config = dict(
    n_layer=9,
    n_kv_head=2,
    vocab_size=8192,
    norm='rmsnorm',
    init_std_qkv=0.0188,
    lr_mult_qkv=0.7,
)
MLP neurons of a small language model. Each row is named by its layer, matrix (down: output weights) and neuron, and shows model dimensions 176-303. Each number is 200 + 20 x the weight over its row's rms, rounded and kept within 0 to 999. A neuron's up and down rows have the sign that makes its largest values positive.
After each neuron's rows, "raises" lists the tokens whose logits its output raises most directly, leaving later layers aside.

L6.down702,177,165,187,218,167,225,192,192,207,165,209,180,185,209,214,184,197,208,225,208,222,206,207,181,198,209,185,187,192,215,220,165,244,242,232,240,206,197,246,246,192,219,199,178,223,237,179,198,173,192,227,222,225,179,186,187,197,198,179,176,174,212,206,224,227,214,174,161,227,180,179,193,168,183,179,168,231,209,188,208,173,212,175,211,223,203,196,179,190,191,163,210,193,228,185,222,175,211,203,209,209,191,176,224,194,180,207,213,175,200,233,190,198,209,178,219,218,218,233,186,150,188,214,236,232,196,186,202
raises: "cing", "cut", "cy", "um", "ity"

L6.down571,189,217,190,165,181,227,209,223,226,200,173,182,209,182,196,205,205,194,190,207,178,202,211,207,195,218,217,219,174,183,217,184,210,174,194,206,222,215,206,197,208,216,190,212,216,244,178,201,208,200,169,228,211,193,195,210,208,206,239,203,216,217,196,194,193,207,194,222,231,215,253,218,189,189,185,236,189,177,176,201,186,212,222,215,185,184,200,223,194,178,154,168,215,194,197,207,207,177,198,199,230,189,238,195,204,194,222,183,195,198,169,205,206,216,168,214,223,242,193,175,202,187,202,232,190,150,215,214
raises: " twelve", "ns", "ck", " four", "gar"

L6.down338,176,157,207,190,218,170,176,206,178,186,214,149,213,206,207,222,187,187,180,192,191,198,183,220,232,196,193,194,201,177,182,216,165,172,216,209,193,196,199,202,199,215,209,190,156,217,187,186,197,222,190,229,186,206,196,226,162,224,187,159,219,208,196,214,191,176,227,235,212,197,221,226,213,201,156,208,216,218,186,215,180,192,174,191,209,163,197,178,219,192,211,204,172,181,184,205,214,214,212,167,197,245,218,220,236,204,166,194,225,226,207,234,179,185,191,160,201,199,251,194,208,223,213,190,216,178,215,180
raises: "ons", "hed", "onia", "ror", "ord"

L6.down9,203,222,227,216,216,191,194,217,235,223,205,211,189,181,173,205,207,188,228,197,204,200,239,257,169,188,199,200,202,180,189,220,199,217,202,225,214,188,218,204,194,171,227,199,183,182,172,198,181,190,168,230,187,231,181,225,196,184,206,201,155,190,197,166,159,173,188,198,216,226,199,194,205,166,228,208,200,190,185,204,200,195,216,218,209,223,182,182,193,206,214,167,209,188,215,214,177,238,243,193,195,239,223,198,182,169,221,193,196,185,236,244,196,218,167,219,209,203,191,195,160,183,199,203,184,201,164,218
raises: "ication", "icate", "lin", "ats", "las"

L6.down1178,208,215,197,186,169,207,211,233,210,190,224,211,208,206,197,207,187,226,182,236,201,209,215,193,205,204,232,202,227,228,209,200,233,243,183,208,221,207,241,200,220,198,179,207,173,168,237,175,209,198,217,226,186,236,208,191,215,196,179,197,188,177,187,180,170,160,229,211,181,233,197,197,207,214,224,210,187,187,180,193,204,192,187,194,234,184,169,210,224,222,182,194,229,166,179,197,160,226,196,211,169,221,221,169,214,175,200,210,205,190,218,224,190,178,219,197,181,194,168,175,186,239,216,180,215,217,188,210
raises: "raph", "ment", "lia", "ician", "ement"

L6.down245,220,196,212,210,203,214,207,222,182,163,202,199,231,193,207,222,193,180,181,172,210,212,196,185,230,235,208,222,184,201,189,183,141,168,178,195,212,207,203,178,204,219,260,174,205,194,199,170,209,193,194,165,234,206,203,231,180,201,204,173,210,240,208,201,175,194,218,196,216,161,227,163,188,168,200,198,213,185,185,237,203,207,225,158,169,207,199,149,193,220,195,218,196,219,200,215,205,203,194,211,207,184,208,233,256,209,188,199,188,257,204,216,197,210,196,199,201,186,210,210,218,200,156,186,194,208,206,198
raises: "er", "ered", "ers", "ering", "est"

L3.down615,217,185,202,217,206,167,197,188,199,176,198,181,215,172,186,191,170,173,228,190,187,195,225,165,218,208,161,209,167,220,181,193,169,201,202,198,139,201,182,162,182,226,212,214,188,192,179,207,220,230,201,191,192,176,194,218,153,224,193,204,173,191,196,231,191,161,224,172,210,224,185,172,196,192,191,189,206,237,199,176,199,218,174,218,203,206,234,205,190,190,203,255,236,205,177,191,215,174,174,187,191,197,192,201,185,167,147,218,167,199,192,189,186,212,158,233,184,203,201,212,200,204,210,189,198,192,184,222
raises: "urg", "ured", "day", "ye", "istan"

L6.down1047,170,167,222,206,185,191,227,204,204,204,190,199,205,210,224,219,200,194,229,214,216,206,191,242,211,207,210,202,198,225,172,180,210,210,212,244,221,228,220,190,190,189,218,211,171,197,212,194,203,193,168,165,193,221,219,218,211,213,184,226,168,211,239,202,140,181,210,229,190,183,196,187,190,204,205,209,196,210,228,208,227,200,181,191,203,208,154,191,156,194,214,224,209,180,190,214,209,201,209,216,238,233,195,205,209,234,213,207,202,218,182,208,229,197,223,215,186,193,185,215,182,209,192,206,189,232,211,198
raises: "ales", "ally", "al", "als", "ale"

L6.down399,236,212,205,202,200,203,190,205,201,206,207,195,215,191,212,195,197,208,221,194,237,212,192,233,180,199,212,186,204,194,196,185,194,236,174,184,155,164,185,196,233,186,214,173,234,249,219,221,136,208,189,206,216,204,223,204,184,179,194,181,214,196,220,211,197,206,209,197,197,202,215,237,152,175,178,215,174,198,196,160,175,209,213,221,185,209,163,201,217,206,185,219,177,184,197,193,208,190,200,236,178,202,180,217,188,195,273,187,171,169,188,237,188,218,220,218,199,172,177,181,213,156,252,224,205,191,200,156
raises: "nis", "ni", "ho", "hel", "ne"

L6.down508,165,211,203,201,207,215,198,211,199,204,176,184,186,201,194,190,175,203,209,200,218,182,198,186,222,200,200,203,201,234,214,195,190,190,220,182,149,205,233,219,190,176,211,197,196,181,324,206,206,166,174,165,169,240,209,196,156,214,166,242,220,215,215,187,172,215,208,202,214,206,168,211,187,190,206,195,207,210,213,225,177,171,195,191,198,188,179,185,184,209,162,238,193,173,204,220,205,208,210,194,248,184,136,195,199,223,184,212,234,143,209,216,179,184,182,181,168,175,217,217,228,186,188,182,215,174,211,173
raises: " times", "teen", " languages", " years", " episodes"

L6.down467,197,228,178,214,203,213,184,202,198,206,164,202,185,232,164,201,190,188,238,199,194,209,205,203,182,194,213,175,204,183,225,191,214,192,226,160,201,201,196,177,188,220,184,184,171,197,210,199,185,209,201,174,176,217,206,221,212,220,191,165,213,192,222,180,181,195,187,240,207,220,199,197,216,249,155,188,191,181,217,195,216,202,175,215,196,179,160,181,199,183,160,187,191,232,198,173,230,187,188,159,239,184,220,197,192,196,192,174,213,149,205,209,198,178,197,253,185,198,215,203,186,199,211,182,174,223,210,202
raises: "z", "ze", "ki", "za", "uz"

L6.down941,213,198,163,173,173,231,206,217,211,246,201,181,218,168,206,167,202,195,218,206,191,202,174,228,195,183,233,209,224,236,208,214,185,178,209,198,194,167,200,215,220,201,189,223,265,185,232,195,200,176,217,139,220,192,204,216,201,184,235,183,213,219,190,178,223,233,199,210,196,201,177,209,185,186,203,189,203,205,175,203,183,231,214,202,190,199,194,220,202,232,185,182,249,194,200,236,165,201,218,185,195,211,190,216,203,164,152,183,193,199,176,182,207,208,207,229,201,232,215,161,217,229,195,188,214,198,207,183
raises: "eng", "ments", "ue", "ead", "ment"

L6.down212,185,192,184,210,186,235,214,181,181,209,208,208,199,225,192,211,191,229,256,189,206,244,192,209,191,211,225,210,235,198,202,189,186,171,180,201,204,199,230,237,190,217,234,163,167,184,205,190,166,193,179,205,211,184,220,188,199,185,166,191,203,178,238,180,155,178,173,207,185,213,208,231,174,238,201,200,191,219,158,217,209,214,174,168,232,168,212,234,176,230,207,199,221,226,214,234,218,228,164,215,178,156,194,202,179,242,226,221,228,204,203,213,236,222,169,175,243,204,203,205,209,198,181,204,178,205,198,195
raises: "ment", "ing", "ng", "rm", "ement"

L3.down5,193,210,235,218,148,176,185,186,193,219,183,203,204,181,194,189,210,173,180,197,173,201,211,224,227,209,214,214,191,167,214,204,191,194,199,193,182,201,189,217,156,203,191,207,210,197,229,197,190,199,212,195,220,180,173,203,157,227,207,200,218,189,175,188,179,209,190,257,205,193,193,186,230,207,192,177,222,213,196,212,172,197,180,213,187,198,211,187,203,206,213,220,173,212,187,183,224,215,212,232,168,189,202,207,228,241,230,210,203,216,182,222,225,169,207,203,171,187,218,220,219,186,204,184,201,201,206,203
raises: "bre", " them", "go", "bit", "ct"